From a checkpoint of a small transformer trained on Wikipedia.
Size: 16 layers, width 256, MLP 704 SwiGLU, 16M parameters.
Training: a variant of Muon for these matrices, 708M tokens.
MLP neurons of a small language model. Each row is named by its layer, matrix (gate and up: input weights) and neuron, and shows model dimensions 0-255. Each number is 128 + 32 x the weight over its row's rms, rounded and kept within 0 to 255. Numbers have three digits each. A neuron's up and down rows have the sign that makes its largest values positive.
After each neuron's rows, "fires on" lists the tokens most often at its 100 highest values on Wikipedia text that the model never trained on. A number after a token or word is its count.

L8.gate15:119177111117162120161129146144106187120070081096132126102148115055086147108166146185127135160115147208110120121151118182151132151096157117116121088141154100154144113153200090229150094202147094126167150135115167146121103074140158156107143096136127109149144134155087107112181157136128128089107129111137159113106137086135116139192081151087140092110072165119099130088131068135081136078150099154092171098149202129151116177129101179120130132131149169105078109133135096068092100089150112097121125081143086194109102117092119064130110187136142094123111098158104097101128168221126163132124128140109139067153123148170179117068142145148114155135090103125085106228153127097148148152138148152142116123099171097095154075159114201111133101109113126168087182141127113138205158134130114
L8.up15:122125130094122120113096153145072091121117130100131083049141122129143042124101146117130141064081127156083140165168147128082174112168148099094140105130169096142120126121096117129167089138136199136124141111112127122117175161122132118129131147165145168121104090146095113098142122136135162146100135209148131183162036191104102123103167141129170070116132132105121152067097183063124134115095116130149078122212121140128132145163076100181121193121116111093068047158154093099134182182149085034136147039159128127153111119119097196159076161126091189120152100134143112083107125158131142127100143114118131155123136104130108113100113117147140090105083140117152165113155104118174130179121147169103143125205166102117173135149125182131124086092191175116095138105087155176158100090123133
fires on: " and" 50, "," 19, "ly" 7, " or" 7, " early" 4

L13.gate436:135117104214123113089103131154207151111139200077130146150138179111063119116139165149084119129083146102170095147121160142088099173190138128067102150145144114119142106114136155096100098125198149121156151102146130096143121109114146079146122143147118081123124127096121130166026114138179150123128155117115150133126121078144097134144115113102113162115092120099181132188144101162149147186141155177178149159088091145096173138163113164095098086113115174142108141155150121136088055113124079125113104148146150118097089141100097090124123086110083123103062093123086104123114222110064093096103113132110119161071124096180180160092099113079170151123102160092139144129123164133172188197132131090097122141163206085157165161155107150151126143136150175090139183062125154092176128071142146
L13.up436:164165136124145128098155182111162173149144095155106054124180061170127151164125121092104108128162151164097121086117118117148121159180135137129136119089163156104115113134148154145156182154144125094144102148134152160105086133123134147121130140098101195106091134051163130096118135124093122050140141136143203105149174188161095094068152146035086128082122072068148164197115137190105140142109096122156076155128188155112113143173123162113126180152182144129143115168066146042112180139145125114122196077165188115135107111106103111068151148158136111141169111173106139076191111145090114120128103136153156107187127160098130122096194154098130150142138128090141192145160122141092093162125107189104158136124152142138177136166143113163139127152129097170104120101106037123101149142149109
fires on: "P" 31, " P" 24, "p" 16, " p" 9, "-p" 6

L11.gate576:138137129135166129108141175166126157145072130155098158106192067058147125082051144082149131137104136136131114111162105127114184158143139150114101151189170120095181127140118108147152092092202123078106026180131170151086111076100162139150146176139143083101196125146082171154084089130131106171070103109156110120113182130105165127131065119152106141114117222177102095121085120171137140174103085128155110140170063123162189167127143146120142083100122125103129158156174098120129159148159162126087124107145128137098178142100106160138134131129128160162131097190101106166117085131124087144129142130119110116113108120118123125106093134096202047108170127139156150078130105110154140081113088152118163109139164145117115182148079094057118153215177117114121153091117122103077146134095166
L11.up576:147132147147032116123138114118155097098156080162166141151127148083143105112067108114109123110096126137067137191137175128139098120139148119122160070083157153119131111166053133117142129108106159084127122166115208095116079145114124158071165118035055162116158095083176108167076071132177134100110140156116103100115126143158109109156111089145132086076110149165167176120132144165152122115101149165141101139145093128069105111112083088173101165104157144186107106075122136176130124132099117132095125145097152094154151176156169155125094165053098057101094179104129131138078092091165156131142110092145155092152140127121127115145101106123119105135170100132108124113095172167208079109157147055120143070142129136147074196112149094136097165155159157186166102148087174124124130099148176
fires on: " in" 23, " of" 21, " F" 14, "ent" 5, "\n\n" 4, "Personal" 4

L11.gate83:167145141123175141126154133137167166129198123102091129123110106152072121126130182134107108096089155054171156126089144172162135115053188211108134124087102148141129115115144124081121194144120125177078184167087139148118164096098148122112141110178167072122160168148178169143097091122123096179151110110102159101151146132075106135126071110110136138166099173202181139084110145125095110146078134123071170161150099104115158126159117140077095204130100095146129127101105060155207118108046155162146122110209156173135110137130178077150105184113118103131122125123163139171120153151149159106176121124160138172145138140123181134114160108150153141116088124170163142139130125119162191121156107131069132094091107197097112115148175150149063134118149150118069128138084102153116101127129179
L11.up83:101166086132113139160099084127131120161113108101122118151073166128180169127096124106139115152069119085121065172142148099093149141041124067122147119114073189072084174095131122110120143126114111123118146166150149102140114149132070133107177113077152096089106105080156103126187111086118152046185099165134070086162161166096140156147110118166126152118084176127127129093121139124186170170085130132145108134174125115174109154167172183094099160116132106131198189126083138085121208128131098169093187096111063135169137134095108158118147124162141135109094115133125194053140146086094073124176136149116160138129162144171081092129121148099153099108158129120068141123113103135133134091106159112127140148166124124153079086057068084126122132061142093133157137139159120147057153102094129
fires on: " c" 52, " C" 12, " st" 6

L6.gate63:124123105172137187185063096095114139124127155114130099105107098117127151178149122082169101141174076098135193106107149074101136155089165130136139152095073073097087080225152121123099135119154120115172137081117144196129131119192062122064146080118135022110092130080101111134128106126123124115153146120160103147170129090120172134164115175118140076146139134083121137160168160150112108086161128138110131115071132120142125124163108175083142114081098129147102061149091146118091126155099158128100129101110092146125141136036067133076186114125147111106104170127087125117164148121081113124138070126135125100138177066115131156095082133112138122067139154088118094171119191151155156092127106123074143166143144136089106128071088120179103147122144137129074115153158176068111129097044125
L6.up63:149080106164151120151097097086110168127147104147196140107104141117119035133166152121099105134184225137103066113118128067116121120131121089172091148097198137172073112193147116121127090153200113169122169141090148157139107127106093100111126085093107126076132077116115054104150126141142100090134128169115120113097150131145108134086143168135151058091133134177143209134144125070154093128113134113078114125059137104181125173156106198104153179116107160126097091135099152113096120155179127154146143148114127140133116093181158124131062176100171125175075156095096153105117153083065098167072134064146127071165147181072150167053115121152175129129116129131087084118138161115143156125153141150136139125139127131098116079098113076126097144122140139133076122149124114077169125086122105
fires on: " of" 37, "0" 19, "-" 9, "," 6

L12.gate113:089150139077113169158106139127143124137105155099122102069103116095096176152166146074135162170131134137132132115115152113094148060097095162141122115114167181095160129120099134168148163070186058069169059189128093141105113198094156133151078155095135084140107093121120145124175124152169105119129158092126080110159160159157152114072112151129127062115155167129090142120118160116087126106117091140100191099132115092116141100138165093147171193095152142140081131141095151128165134175056162128096112142186086137139113149156163070156108135139140122097166105151169087117079130077148151082096089148091077142120120152115124104087063097131071148084118086177117140153027169108161120108129126109112066193180121160132162106118113064156160117151161128155138147100087062101159143112108090
L12.up113:129136115156149126164117116141168153207080092098120111137089146126111087056123111170107111114096128141095194043130133129152196150093175143158130149116184136124138151137179077156157144062175181072089111141118113107086171129110073153117124117114154140068132123129082130122142133117127168160137068073076177098123131140157157166121097166148130074167106094086133137196109164135143137103125089099150129159142173131130143106109138181094139083157160111135119103171093090166135126139120176182142146107135081098131134160180106109125149177148102107110106068154129111178131203136104134083132106114085147057089097127157127104113123160042130105142154084122119096106088181096157145186139058154116080132157085144158117137132143103072152145179106094165135069111128159095076164075169093
fires on: "2" 22, "0" 15, "9" 11, " " 9, " en" 9, "'" 6

L12.gate212:104083119168113078119104103175126113150125078097136176110154099101146148144096167099144095152141112205065115099065137165137142143158167126130080088143143071067120130117146121174118206144093060091122079133084129150123128118114176122088081144164118136123108084101163119165127122079189141168140124194170090127136149150096103107087087137080121134208116166109138091119137151190102103096104107139147056106122140139156118134132142148126110130084138140156085101151160148113120102117134131098167075101100138158134160188118135165093112147105161157074135172145137155108162130113124099072114114078085111130182155122064094107079099160169128160147097173159140135102142171114141079075151102164101149128129121148072112181159150121115130070218124133160130131086075072087211097108064138
L12.up212:156132142169116079125093173088145169123166144107187121145124166101111174072183160159135123134163113141116198119140087117113078161124141111175120174102143136164074152137125163128194141138115137101090066125137112176155115057157140119113130134104172116099111073066112126096164125149109178153140163081063163146073122127161122212086095127113105092123106167124123154096163170145124151174138158131092138172112139137110159132093205176089105158113185173112136138123086163094100086108132144108106088096165136124137137135181153136137168125130141100155155151192118216084183180121086111172151162127120106104124137082113126092096124083086120107108176148123150128123124169096137129175160149178124175087105203157118173144068174111115148118126093186154113053121137136105045166132134122
fires on: "0" 17, "1" 14, " " 12, "4" 7, "8" 7, "3" 7

L11.gate427:126127116127082171159176164122130120140110121090171164142164141131180105149167078147159163114126109131150182079145064100168104122140099112096174134206151112130082119105095095137145123138155105150132115091145087108136147086076169191147175154134163091096115115069148129128137134149184117160118154133112140114134116137128159104133126131144163137132130115127183138091145130129087208136089108132187099043151158161154107152106137112161104174034175181067123125108110127152147095150083110138152117187129078089130153148057136126168097129065067145104146135173171111134048197098132116180120109130113160160128115099159106076171128117107079133201116118070093167130059139170101104082109164118164191070104135197149109121113107136122119131098120126105110140135169173138192159165102146
L11.up427:095085137122158130158103136114124124130151124124121134094113111121200122156113139140110101123176132086124138151091120176145091125067119125122121152148100140113066110147146124094169121119139095100134133076080099135122158195115104154102124139174051147093068130145117134050094153170141125072110190113146179145129108143160019134115170138064121127163105120131126191155136111168116170188125137129104134141123102131098115167120108134118098230090138159101136202133117165083191146110093119160170133097137123124137178105075140131108115143076132082151090149169142135124111100183140103151142098120177094108154147075170136148106080124147176122179194112178085124149215209091043118072098109128128098112086096143174097121122139136135149139077149104165082142097143129191161144115123158
fires on: " com" 22, " Com" 12, " Em" 8, " Arab" 7, " Am" 6, "ub" 6

L7.gate570:136055157158073152126056102109075111082172116093131070103126174141150032131095096168122133158120133116162119102129147108064133149136081083076105073079109149113064125119158140158115077154123167064177166142134107148105153159086162101143124130102116124044141097126150113157094174126124126099152133152151131128211107175128153121079097135144154118152126145115152121092161166113146140143134102075094158142084127181135126105130164143165186134085074141128109169151126188147106151158111119116148155129138091166080156143113171138158103154155130087087106098146088094166180171071089110132144103119109150074167100183137127151094126109122180136099170130115143139098091182115226178180158122154119140138115076202123124136105139035179105149127136127117117106113108097082101134096141117
L7.up570:146185118170125205139161110091113156096098042147145209172088042094084092124146140139112148121082125118125143115075171128188102147104099126153129121064127144144138105135158159047122122075131140110154103087132123130159172142126101106190158164160181108103170077171176063169155136155146137131133173140157110068120110159148131143109136198121133120122125144074154185152117174161137129065150143142141186159093140097134091140130092142088109131119074160095107171167114153171149153120143148145074119116088085164145104149074129160160149138134153078163178186048126131105139147107099102142075123135153082082154183114099116139088117104128129051168106144106117141129156169149145132148096161159159155100144132122165182151067062100135122156109133160134141131080150163134162147090102134
fires on: " of" 55, "," 13, " with" 8, "0" 5

L4.gate489:135164133120116149122077145078116143114138111157178164100157122083161116112125173163147097059083108187111108121171082127157186163123106124067095188092116163065083138168100155140151155138133084104128166069150114138123145132139139103144095107165111133110129148163032223177117138172150107178148146093092069120153137119159185158098141169078123128127120118135091142225124128138172137115153134170110159133134102082121125147141137162156140170124077093093149149156146112125058221176071121097135153115120148159121097184142103158101147103120143105116174166125180138123189144100122179190152097109136171075131172090141131119146129117107143107097096092135176179110142151116077116103122105134175103086106138127101138103145144166065102128149082155130080037093155156125142122130139095
L4.up489:153132112093157163084147129093191137188082120163153139156108124134116135105155112134117109030107113172155144114137089152160154140169136138198101132120115148036095162118167126159069086081164075130132151148150032164098140141090096162083107156106090156138192156144089072100151095114151166077158156114117088104187077130111103079096174090119168110122101123103073116122136139130122135118166125144140093109109120123087060161100142139127130075142095119143104132086132087135160128173117112138125090134128099068213135065148115176137117135128112144185148144117125105125141135160111141100088154134186103175079085116087080168099159111137071135127081066108087120158067152121120127123132201117109147139123100080102178082133116131142143102165181122191129164094118062111088156130123149
fires on: " under" 24, " |" 21, " of" 10, "z" 5, "ott" 4

L13.gate8:102112165061158099117131188153121078186119072145135112201132115133111173148144144119131141143093201124107141146122179127148103143080134129149133130089137101112104080155149142168158088111128109139141118099088137075132059097165162114073094107146116149126128066116106129066153149123164071104138112149130178098123118126145106114182165118109173079149163075177085136151183092135129078073175140151120054116172082070122122155075138087135088101106041062188155094108140147084175131086101130130126173128172103124166091154077129100146118119109095135116102098154160079118088160171106155145104147163076090126135088146194139148146128105113130123086106140101105081097142132148223110164175080183104174085152144133113128129147138134103130174062107121122079136081163130145143104156142149
L13.up8:117128100143150144153150118128120156075125103099156145133136123140126164132159140027121103082088124135077116154154070107148098094115145174210115105056089094127139076126117108115131153156121154169124201184157148088100119060145170090155097157108090152174180150113102097165125074147156155143165210158121097119094157142100102153138143102151136182117154098096130084173181091127151099110158131206082116183140025104146129169064119132107146087092123126087143086158168108141094116149112175159110104145098157142167126131137134147208143134157125143078170114166136064117144120130180129163138144146127148106172107139095099138133099150110159132102123101093124097137117126178156150097128073117173151153128094148147189198113070123127078098112166160108138106103064084157087088105142138
fires on: " M" 25, " sc" 13, " Sc" 10, "C" 8, " D" 7, " C" 7

L5.gate635:107157162119118058169104103139093083130138082121142103100122154106168125055181131135101097152129153150142095170132089120115088156138151137138080131116115158111167165085145172112123088120131204097204120154134114134156078148147128165172158127105084161131154120126171120133092144109159121097147156165122082086040131156123107086138114143148173183177150131092132156133190168134096171164182132099169127069106107057119085064119110144190158126097122113131130103110103114096159123115144144174126136118138137216088136208127131057135108151149165074116194119162062085147160151155153145122105124089158117176128118131143151152099122168113093092095077113092127037146084121114112092167139135085136140108101156121175108139113141140072085109067122142217106123098124139109099129139068151
L5.up635:123202158096138094145128110141090096176110157122134158218127132167137117116165113085164114180140121120083166101088136127085101141105139115105068135052171130149195115140151112081063163115189150094148048118119144132098102140169120159123144151091145203201131103135096104129230177146141131084189102140092143102114179105141117107128113147132181136142116115080135067138173169081170122129143173144088109179113145075121123100096091125136178140097132106125125170088124147108106145128116167200136131091111147121122085120103110197119114125162098069137134124086065145145112094111105104072079148058090141108150148151167108123123070140149118112108109131111117111172122123162133120091116126094103130130119133155075082105193154122075097205146178135168171085093115154154115115142114098
fires on: "d" 16, " Title" 12, "'" 10, "r" 6, "qu" 6

L8.gate65:092112155209065170110108200116064173115150117099135125092118110110115155139134136153170138143101139121187067130096114145079178080145135181122151099160171170128108071109147109162164101147141151144138197128081074064160167101146131079147080097173143129104086102144094116165150128197138072087082133139146159158119161150114110082164150112096102167128169136118064111108166133107039088142094141132048134159134134161113155088152132147146102168086104165150128111096097130097069119079140112144078104166127124142135187188117101086121185131103155074121086118146106116095175164120150121126142111137126119120094123127182115180077120147119123132120106115162089131180130137091132141122131146080177180132182120111110130090174060135128092118174171166108106107107110113154196143111068087
L8.up65:147048162087183126143093148060119105145124128196174080142155090135129177120143175177105142128134097146152137053138192157169061145142088131070073182124138112063176053133132138134152100083134108148158141140103104112153122124131156114132146131159164173094197156124059117143168137106154108150149156109156113134113116132157156172123114146179166163165133157218095138138122184152158116120155145093136105157112147143123174087169120098159189112132080150115130093147173113097142152188104164131107122148130164177076133103157101153095125102137145140059158164145103125179120125164163144077153142147102116117160188107092108125156106073118180152118140123115095094161094191178119096052163140134165154158114133144137150099124160096113098088110101168105115132111099072098122120191051134
fires on: " of" 36, "ol" 13, " Hol" 7, " among" 6, " On" 6

L7.gate173:104148101161047133149133193102121165166080137128127139188143133110101169192099099107102140125124159167112141113097157064062123174163132141176096086089117131152093156112188113173150152121155070146074151153126160118119067106141140094109062160153148133166074119120155142118159125131140164121088136164120084197147112099166166174145106146152180126134142180108130112145125091091090132140143135154142148115102161149126115196113118087110063126086143115111102119162127113186118103188137030117215086098179123109168097160144119101095157138087129192156120143140164129113142086087094130032130080077127105167178103165167063142118120166120104139115112081163100092106131183139127155137106113133145152117130087168128088128144150191146130148135148142156155114130099123129090097044160149
L7.up173:153139141170099175102110175117151104152065129150113101174195170133092151188140107078152145146159139080138140124075102123169079075127157113133132136092063216158139180108165163134167162111084130141136145127175117145121073107148150107149093137125163153103134135152106117148143041151127122148106071119062187121168092153108143144077134188131173109133153158067104148133154109104113159121132138153130139205148132125103126160100134099058086137097161110161121118136116149195127123108105192135117141132117133068079094064152131129153071169107127125118137166093092071147171162082118061130132128106135116142169142116194136166105048128149140194128157067063055145105094149052141153071142112133147111085099123132106132147084148138145106122135140162107145117092137113099109181148117102
fires on: " |" 53, " " 10, "3" 4

L12.gate120:079106143067183136150191168176067159091145101125074120110121118073183185127199147146168120154137187138074108125109167124099142091073127203138122099069109124111164157141087135169129129114096065158119128130098167138130139157094163109102113103143129122118138114099133121128120113090156136146181068125144125097181153175141152097154175119122175164085051148116106132138156113141049176151135167086093168098151114076113114212066118125166151130119138104148102069118114063101090177119074150102111155139110171153126081179109172156120098139159149137080123159130094153148096186107162137121136103114068111171157186143128135157100087080168121127110068114129078091146128100157171117115138128125145090116136086124141115152167107190154122181079133148175080129118119113109100101100079112
L12.up120:183120135106102071116151096172088156041114150134146092127135161119085231129129181136143135076089148094125100170190147133123147140172135094158156142057049060104089109084144096151159158075125104128140113166190142118115133134118121088125138146111176120126151098109154126139157124145155126061150137166117134180165071120081078079125136094186148096149061087119137138131163123106104137124097125134128121108189135127146112121137066198186133083119131149106130097086113116170094132098085110120160122163104148145159094118111115133108158108087146139148130147146117140104138172150119111146155164155211194105136126164148092143169045143127127081117108076179085109112122138148118056063150109120117122203136102160139108092114107126118104112128071184147103182140172139117167165082114178
fires on: " c" 41, " C" 31, " W" 8, " M" 7, "w" 5, " w" 4

L5.gate166:138105102173128142175126115159139117126125113137137129077048110099117073151142131132107155170171123181142113080131119096146133136094081092110078115101076107135111174087151138083214157125138173071101119175160171087123170084116148080117168132124106149146080170094122143108127120100092145115178165185163089119144194157170131067117131126134117160229127133114108171116173144100106110131185133181139102128117133140210120126129141209106134144099155102082145145152131127133087117171119211146166172135113105144166099151139115147148111170129181115112115129152087100125153153091067134170146109071197112141085151097146088142123138091073102076079096178115125139184104134111182167120128088171198133109148144133135125143109133190139123081095096154119115103147178112152119197176097156
L5.up166:110143159155142164141157092091122154188114202110148105123097164131117125173075133112141139137172111137151108109172093081137197128132153067168103103135129097141155083104173164136080142167126150117132118106105152228115125100111092057087069096136065155156125183132101126129157127155140153151147166076110089113138097077108118093164092122155094128124057136116097096148166121111162134130125084150140086126159167177104147129122074138157177146189111126110100139125092113125085147161156145129147114129148128147144069179137136187109143111126156107120175145164151108077161092125131165100050100129105123200062194151130149106097090109048099220109157202138098166132119133151177098161111190150125134140162048122134100087103137151113126127142127101162127090100142074136151189117125128
fires on: "n" 22, "and" 20, "r" 8, "g" 5, "d" 5, "du" 5

L7.gate662:112112147128122115110140132114119139075166117147137122102142159100081103108163132112116126105190135152142143152160132181106081053154149145074094071158159136064128163104116131129147172086118145111140120160136158129157068156159108072119143118136166120158079185189194128106127136105097063149110202078135076089138139061139133167128151176107124131131162157162096101111098156142139155183142203146080124068105137079176097199136156119154090138183129125146167174130121121124096129098121119091123164098168124134119099091155112116082108099124118109094192175137134192102157133143145119128073150130065162195152076076155060124217125147141132103152121159126107189102163146089148125143088095147127116114093138100185101124131128119126131097153076138028127067109134102104135170136089088
L7.up662:198131127111169144044116132118128104115161073127107176087130136151142134128155155133129142052190128100179157062121144154178111109148118100079114099125104105099144113145188117130117104119106106151095124140139107132125150126098124202078112143138094157143130100082172190123133149141123108135115103106145067159128160128140210163122164141156125121165108097133129148139117120188098124112134094104116096162102153075122200154150194136177100096127128138110186180172105099085130220127124150161116140107113139106120129159083071145107143051135132136124087185120159118064138143036138134177067163143104068165169085062066126155108123175190080109112082102132086111136102086101178141120151098126137164117104149084153130126153148180115146128097149136079109126089081058164133122144103130
fires on: " |" 30, " to" 14, " of" 10, " that" 5, "," 5

L12.gate262:114123104098155133158137128118134123092113131124085130149124161116186157156194124101103147146152145070172086173081105079102146138166132117092121121177209134142083097127151101127133116087135111105157126156125137097159118113091128087144101137093114131112126165129134170160122086134109123105171120116084105117114181140127161165126154134145201179152102141105120065101095150106174135043086168196125075078154057132171140196092163091109118135181138131101136100140094090173080121099154126158128129158166104119102172155150142143120181136139142097112092060128123186099119102180204186138132136143076055122056153102169073099124068123113098096081150101108144132132136103126128126098082137146077144157158067071067149087172182092144129108177086124176147076111099148130120154114183111
L12.up262:087054168128108073161118106088088158121137148118169104130160132151140057073115082165147115159148058130115099150137130121163112161119140199106135181140126078066140158114072110162122157160120077158093103115086109130121094087071106138114104075140064117135127080176139131134112176113118110188142075156151124149159148132142068159169120152153130118110128164206186213084125091075120150121134064126108178134106120090136123149103093063102116157139070136086194115137076126104075113109108098079152119068139142136112188182089130130105100152062095139132156121078126074118130113064138109135125130103153158058170130145135072093158139120063113133154154102112089111092117125128090108150136107181081134142129118085170141084128157141130169176139172155160160115106130163134134147116158125
fires on: " f" 26, " A" 17, " F" 4, " c" 4

L13.gate658:135210097134157039072130121104153076066123143050144121067145135094145149128107196117118079141130131081184119091114182123138095088116163156108130154105164129143146084112090153136100111097129095090111069174120142128111092170093079111151097180101121088112118147127154116189154101066105098112106101113132088128125126118062088122136107158041140148168115160167125124136137113125067149160195124115116103095124092140138189104107188090083140133188140095179129150123142195107115039148140113115129151149122141148108151098122124129111030081143119149134116108145141065111122129141093167039136090139082080127133171101106112118123097154167192118097138149126109079128082158115141130138180117165180136115134131136113136139070107117116171164112086098126154136151152133115162171091089168
L13.up658:092130095124127152122162084065149100109164122123193111141147141171128115147189210078094103149135115121169172146085135154082121157096132132108109164102166159141147121089125046099088139145132115097099139138087153160132103136150177147153098063129100145125110080130122123089127140117107159146135207092149132157162159131163133125072127156106089160106114191093139222094126167123131151127159093139112178128189136157137132127113137109122083110131147168102107105083135183155129099154117163131130095148136168061102135098130138098137066089112133097103152162059085162103072183123137081076125145163085095103177150063125071084098133113109152113154175121134109175149161169138086112115087082140137133084168137186096090129201124188138102149165126114107151151120180083102136069145080055
fires on: "1" 72, "9" 11, "–" 5, " " 4

L7.gate664:058128112113111141134108153047135129156117055102145124106161070150111149089155129176077164181173142099104142145075151153141149131102190062099059150120112150086147132179125153094125141138099145162147137137143157201134115128122150062170179106060127156119128162098190142050129106125125096137092080048126058099147142165116147094081086156101131132147104101167157165127110145125063140125141108111137080152098113134120142097154113190164065115143181125147113134114083125168113153181127132097128117154119114102147141117129125111107201147151109113103135039102117163102124154150093199133129130119146076111111101154137132042093108178144090111089122122132125137097111139158165119150086167199119176089102169096094124127150142123183161092049146141091088135135123148137138130180095127
L7.up664:123134082118128136068136134140146077160151178133146100175187118146121146182216110150154169057148087109111144132191100165109098102116125128112158153137122131115092160130106100185094114121145186204127141080090104129124091196140128069111146152121131113084118143125109139090068184150145151103084215161137081130133134100129189146082090122115098156158102147122127093120157164128119133162184154097160094184116157116168106146075152187113120069119164045109107177132084117099085136107119134121156041142181121086081167137189067162105143091134135073128166121130090134116130131124161111194109161098152091120155144101124140080141168154131120136160171117106101136167111152138104099113103147161140078150178050141129133147133180116168116141133147107077124137113164134163169124185082118
fires on: "-" 26, " and" 16, "," 14, " |" 6, ";" 5, " as" 5

L6.gate42:115097148108136074214157119058121130126047141125195152108167150137095118134168157083122155145072129185185116151108139082082152150125179117149116170145159132126125136155195103151167118201099109145110188156112116104135078126135106148149177107132085141152148180117100089104114132077146115134139164166072089119127137087125097149205079158094121078157073182111090143142145122171152185091100136140062112106142152092152121143194135102114105174127113122123117083131133166149083202076111065085114165170114132141156107061126095113122094150109103127171120147111098137177091136142102129076136135170117131094231102108101108117096156088127164126079125139075137106170146126095139124185099127163153117132135124062101102070147099159114119116106127070092146167136121148106101151162113137
L6.up42:112159082073110140196139155125102141093121123154209077088097153107141129146137166143120133117115180148154161181119196123117128161190137126149156097190110072109075124162112081135132124130126111115083175128105116141110161125108066156139114056128095152071100091094113132159155165122148134146143179129159142133125111103157074101140165133147130136140148218108125204186094100086135174078111113173072089121141165141070096136175133134076101116120113120148166126135213110111156120178159126108142153136135124147166135126117104126151114118183138145095174116111082101169106124061096096063131113183139108120125141110104063089087138114154139110091095142160140177134084096105166192120141168138122162150148086110135131145089011099098067124083162095118113099085089098113107131172137137
fires on: " and" 33, "," 28, "ly" 16, " or" 5

L11.gate596:090151133141158144172104163163152140098127203138094183123078117144105111097146123156127055102117127146135136151121104137157177089154131146138110177117100094154139096157118137074095126116121037097126091143113142172125117135149067136100097143193106133152144136062122194169045106179162159154218089086176142114147097159137145105108138109111139138137109155178138172127086119107117083150121129061162140117122093124134106100152115071127112167119056130140128193130080077082094101133132093077110099096107111103103096099117163133155145136144136087054146125154124075075095121136167158059096118060166125115143198102137202149110139130131122127131122195114155053137118116097150155126134081161151091068099158156115112113108156117094100061138109131196084153125158154133171118131101105
L11.up596:109201093154132150069152116139124084125101154109123151153055169093125172098161122105131086145120097116099141107145131129126114133130117108146138103195076135144075146176151112152106083109080140154109095140198070165146102110122161105175102090103118083089160175120139160139105095099104161127166169109120119138123149078145125165136139125105147120151162182155116114173132189097117164116125147119175072159088099156114156113109147119107115166152122068128200147134096121132217130132155131103191081159156158091105152117222113127051175168110115170122182048178113132111131131104143161119132138172144153113106132149156137104129107157160143143139153090076140104130115208099242241155119104181117144079101135121109144138163163131120101110157139108156105083144134116154149083153157144
fires on: " " 24, "0" 22, "1" 9, " s" 5, "ak" 4

L11.gate475:086158147068147062134156116099073136127087172131135045113110133084152143194162163122133191143098142102111118136115082152106128122113151172144090113195128115066139080142058136135120142088104146104184149112097175143107130112112211155132138094086095138114107070162109152161137117180121111139120130163105160138105104114121182080126098144098101128104128132164099156112058131105226159155097070169150112168140126159128151096115110142169109100145158130123169123095218126074115131069107169152181102133160103120112165114161127101172110138085083202156122082131129109131095154160150165140105140153126142121111158088118118145100176161079095138138131125128117114129139148075101130077105123121076110136118177144108106119136175113201029084102190185170138115111106142090108164167105161
L11.up475:095136165155120137178123101162131095110143121114128125167129114106172082119164072072126104180153122070119115140140113136177067099095106149141071132167165114118101082162117172121133150120104126155110185136070217156088070111115093173189081151121132098103162059097154143142058129081142115112172102134122084180062127145129121142109152133056174134148162188128127119147153164156145170104164098114107167196077133118175123182121096158147099121106113118178093100115112139078110119155134099152107109173196183105102131159142092139163110098114130062185161179165104096096097144067117112103151158110162124112145113120101170132200147134090104184150126131159142118079106109092131107069098104100190126134129087157141156111128140139088119131096175144160139065086127140102100193173097120
fires on: " F" 59, " f" 24, " comm" 6, "F" 5, "f" 4

L8.gate14:095155093097178155113192111104108139128134101151192190054118114147111131146118161185110203147099115152143029086098145114169141178181128106115161123094127086136177098146223126123172100154116114159106136086149125129191122121080130134169129123150144176159145135116093086160116179169092080152146114165106079100092103094193091047152065207151123148157137152141142126117131138134099105125088158084109142118153187146142148119126162141140124100126152154165135115138073127108083124104119130094097153091180097118136121117141119214111115172180109052076115117096098134174106131117085173130168124109075124131173132156149131109147123131146119083147069134107140131166115089129092147115153116128163130141146141199170159128054125163119067177142098147147130131152118187105150095150113176
L8.up14:088128133118182126145133150104113061093113119170197123127157062098083104151115120159137110136090129152122150174159140149135105167120091144089158140069161147139106149148106150152138085106111131107103137149187125136131180118112164115116129080108136157167069055109064098181109164106144116167103166082157162106114133124119126072134097110132126070145092213142126181152117107032134183110124138157162087136181132131169075150117120091130143136166166200114078149176169067112106144109179105103071123135135146107122106189145090150137130160107132096117184081171131124125156140139093141125099154128132101152126113124116123120061144081155171160117096165174079165183094141182127164170118133089117150160195187103148112150102129181162071134113141109124095151128131027130185110099091150
fires on: " and" 26, "," 19, "ly" 11, " very" 7, " his" 5, " its" 4

L12.gate96:144088116127145115145166140178162099147130056117073073135080152151077157151150122116135139158075114122169061175135129141085154134153134142128125173140082159102116124098152104098185139152146107146098116082115043097116113110138130111169180093098097116094143127096096158122099142155172172088154152066155119080163142153163098097116130119103145146120113133197150131118120074150126087064125108116150121121071172139162097150178076167163117125096032109173131142109102128116117112114153146136139196148134158078140163128125106074124167189098080126101093134108159149187160143122083119167153099029107193106098105142181129106136109197150109185159167090125102149106141097123156114193139090095085163150142208166137160111179068135174133132148082150140108130160123139107133127147108079
L12.up96:122101148135148124191120166138133096146151130131083070154133108114058093183183148138142089098110075174160185126108066104082163112155147112064099086075063166106129145120125141163116141136117144163065091108098146128148121134148114133150165143100087059145128132139100127156129135138104137061102113089080159122127162109097095068096047137128075074099086115097106100148139171137146149085148168110145112134122113025136102135142110181085091174121184153109147125114167161060091120134130152185135123228131206112196124115115110137089123148128101093133146141115066098106102117125147148133137113130099098116115131123103086110157161114136122122161152153134118170132112092113149174165106089156143125201106105070135165107154144160185144105126112210177091106149169088116123134075148092
fires on: "-" 74, " sc" 6, "p" 4, " P" 4